Weights of a small transformer language model: width 448, LayerNorm before each block.
MLP neurons of a small language model. Each row is named by its layer, matrix (down: output weights) and neuron, and shows model dimensions 160-287. Each number is 500 + 25 x the weight over its row's rms, rounded and kept within 0 to 999. Numbers have three digits each. A neuron's up and down rows have the sign that makes its largest values positive.
After each neuron's rows, "raises" lists the tokens whose logits its output raises most directly, leaving later layers aside.

L10.down432:486509495492535492501492491479514512509533511470497460500466496506528507487493491496508527529479498536535450501514565535553503496484509467483488462459522433510506478508446489497500531565463499511508508514506505512473470527538444464526457490523478461531504534552536525463503451503523540507525483508492488501455515534546494498537494484508490474517463483501520513520505547442519497499475
raises: "s,", "s", "s.", "s:", "s'"

L12.down266:505489494510511502482465502488493500499456509486467516479509445519491472484496513524526492524515502534489486540521491502541513515514499494489487515439454498534513520514515519503514481471473511551495512502519527476460540521443496505521484500482461498445470502519490540490513505496519480543518528491444542496517471515525464476479529491459494501529504480494485495445484491513522515484465
raises: "ceded", "ually", "arily", "pped", "ify"

L12.down228:515496505514542486477477526485498518505525469585515485494484505467491498526477493493553523504468498514517487548491478514540506513464493524487488499494481493501449525494510517512480512508505453509515488490515489453490469572512518487492492487473526505495469518520536490500515475487518459498510456456540463533531529464510541529468487547472451514433468540478434497477469517481497488505478
raises: "res", "ros", "os", "rid", "es"

L10.down963:456494480490489502514519462497479516502541484483510476472481509477486485516540499509533509454497534488531498486468490473474521538510484552522506510510459497455493489533473528522514532471471472475491531467518486493488497473465503497553483495449495485451496448501506525527471487498552518518499508482500468480466510519574490544473506431485504493476490457501512484518520500494469533499509
raises: "ration", "rative", "rat", "rated", "r"

L4.down228:524435524510480527490485525525510454457519491497502545502448529478491491542501506525504493511472473496497510467495497496488532496528510500502524466488573448483509511506523523457509499489461458499507501512488470464519489432512496495519469491530459462474547501507538513475550530506494508493482477499488485522499499508527516516485503479512465523449485505486486507534487473511495478514519
raises: "ation.", "ation,", "ard,", "ations", "ard"

L10.down1122:501500475537492514530513463504484525538482487546508506528472496447473521529514480494528529529493503503507517523479503485489501524538478530495492525490505496490516479534516528529554509531516516483475511438544494473497523455484503496495468499503513523455544482496490517538459480499471459492499521515522475476493498519483498456511529532512504484498484506519467443490472462494493496483519
raises: "il", "ily", "ili", "ile", "per"

L12.down259:515529497490537509476478497541492464503487476496506542516500497465471500458529511483504543515512477494514495547500498499515505452494505511535502477512507500498487482502494500512466530472484482499498507537526568463470507475499508511531512501475508518472519494503523527494456511478486511499469532505476498554496490524504544474497526612549570553456516529468494572475483482502529499535504
raises: "ng", "d", "ir", "ug", "tt"

L10.down714:477496508453490456488500444477511490502535485493459506483549518537486494453475522502513507489478482529456562544499510551522475537504510525538492456527490538493491541489523491503512459510486470488515535524523520502482500458512500492494451513518506537551520497485518485476525516529520515473500533526494503504471503519534510534471558426517500505472487480492469493502522551504447504512468
raises: "ric", "ories", " way", "ron", "r"

L10.down380:519474534550469502477479484512491468490496475469460465517452536515488480511522506491560498488478535504476519505484525483530508520482521555512537510490509510481487455509549553472501523477538453495491479514478496456492571529481544518487489483511483499490525461500504501490473503466517518535487496555523508495497502531497490487485516505521488508517531518519474507538516526514503530518543
raises: "ks", "mitted", "vers", "uter", "ce"

L9.down485:502522500490498504491499501541519492510531521534522453537514457487513478493497556509474559525504506504465515517497532455478493504475497486498506510479495555516492523484528466546471493504486502541501535524484504473516525498524486517505527494501494524485452500489467471518503473511481512482473496491529476518506468523480493507499515473558460495526534536529525507494525498486458487495509
raises: "ism", "istic", "ist", " Bi", "ist,"

L6.down225:512456528462499474527498476486500477482524491504465509514505560488528459487478492507503540494499502488503492491567518463503527499475496482516531545508486458515503552506526500519467490538486539482470462467493485525489487497534492478554475503547515506491522488475525541499519506516516494547477492532495494527476488509484512489438493560470504484475501496527487528449511521472458486455497
raises: "ers", "ing.", "ed.", "ing", "ing,"

L10.down898:485480500502496516547520493515500501529502511510509488546521502502491523501439548497478562523515424492525526548482488487482494508549499483452523490506499519509481518548524494529524467496511507436504488493503491521496495489511505484465510501507512523497486536492510494510473511506468528474465466506486537487525528544488511528506468583510522495527531508499486506518537453490526479509488
raises: " days", ",000", " units", " months", " years,"

L10.down242:491487511503485525495486490449458470524506477468501465475469514497515514491521462470531506506522502479500528504528447512446512505510463483495479528498510472481517529498526540493459480507520514498461477536470513490555475519536444504493529465499468482472522518471495491502497491497512511498499463525548512488491512501521502498507477553554476512498497509523495481512500430486498490532451
raises: "ard", "ard,", "ards", "ter,", "ger"

L10.down715:477485564509494447445512448537494509481454528532524486515456490477480480539525550519535508530450497484470461501470448495508504493487534484505518467515487509506508459504528507481502478548515482523536452532485468489542516510536507532477480534488531490457507515501467533523523518526498478484505471493482559491558460472506491516532508530526517510510543466490491507478487479502496511503514
raises: "00", "ird", "20", "000", "19"

L10.down1163:530472522529498491476492490535446542529499488452534452533537481531533487520496519508483470520509465506483530470486493505511528537498540499529509479500493492541523514488496510508489494519473518534505500528537516498487491507480541543541542480484510504497485461462483511514473492470498515492528515496526474529544473528511483558528485557492502528497553452510507471482472495508525505534506
raises: "19", "20", " 19", "ec", "d"

L10.down607:460476495530514490511512485463469514508472516497493525497453510477495456551462525477533508511431472527498521539496505449531512469478478506494513510471477508527504458509496493467503499511497452518500488488536515504505520445488480509540493514471516534510530512543533513512453524520518537495468508467511476474507524515531516543523475575522494509486508525503475508519516552554511513505512
raises: "by", "be", "b", "ber", "le"

L10.down481:484498479489459515508478507538491516495513490523559477476517462549491483528516540490499491501495495497498507515496527483485482476517534493483507492540468479546497544484498504468508443559498513537512503513525495522527500504458476502537498520481464546512529522505442508509527477522536523519509472511488548489537487452535473517531490537525488513495507496509478486498487483541517506490480
raises: "ise", "is", "ire", "ising", "is."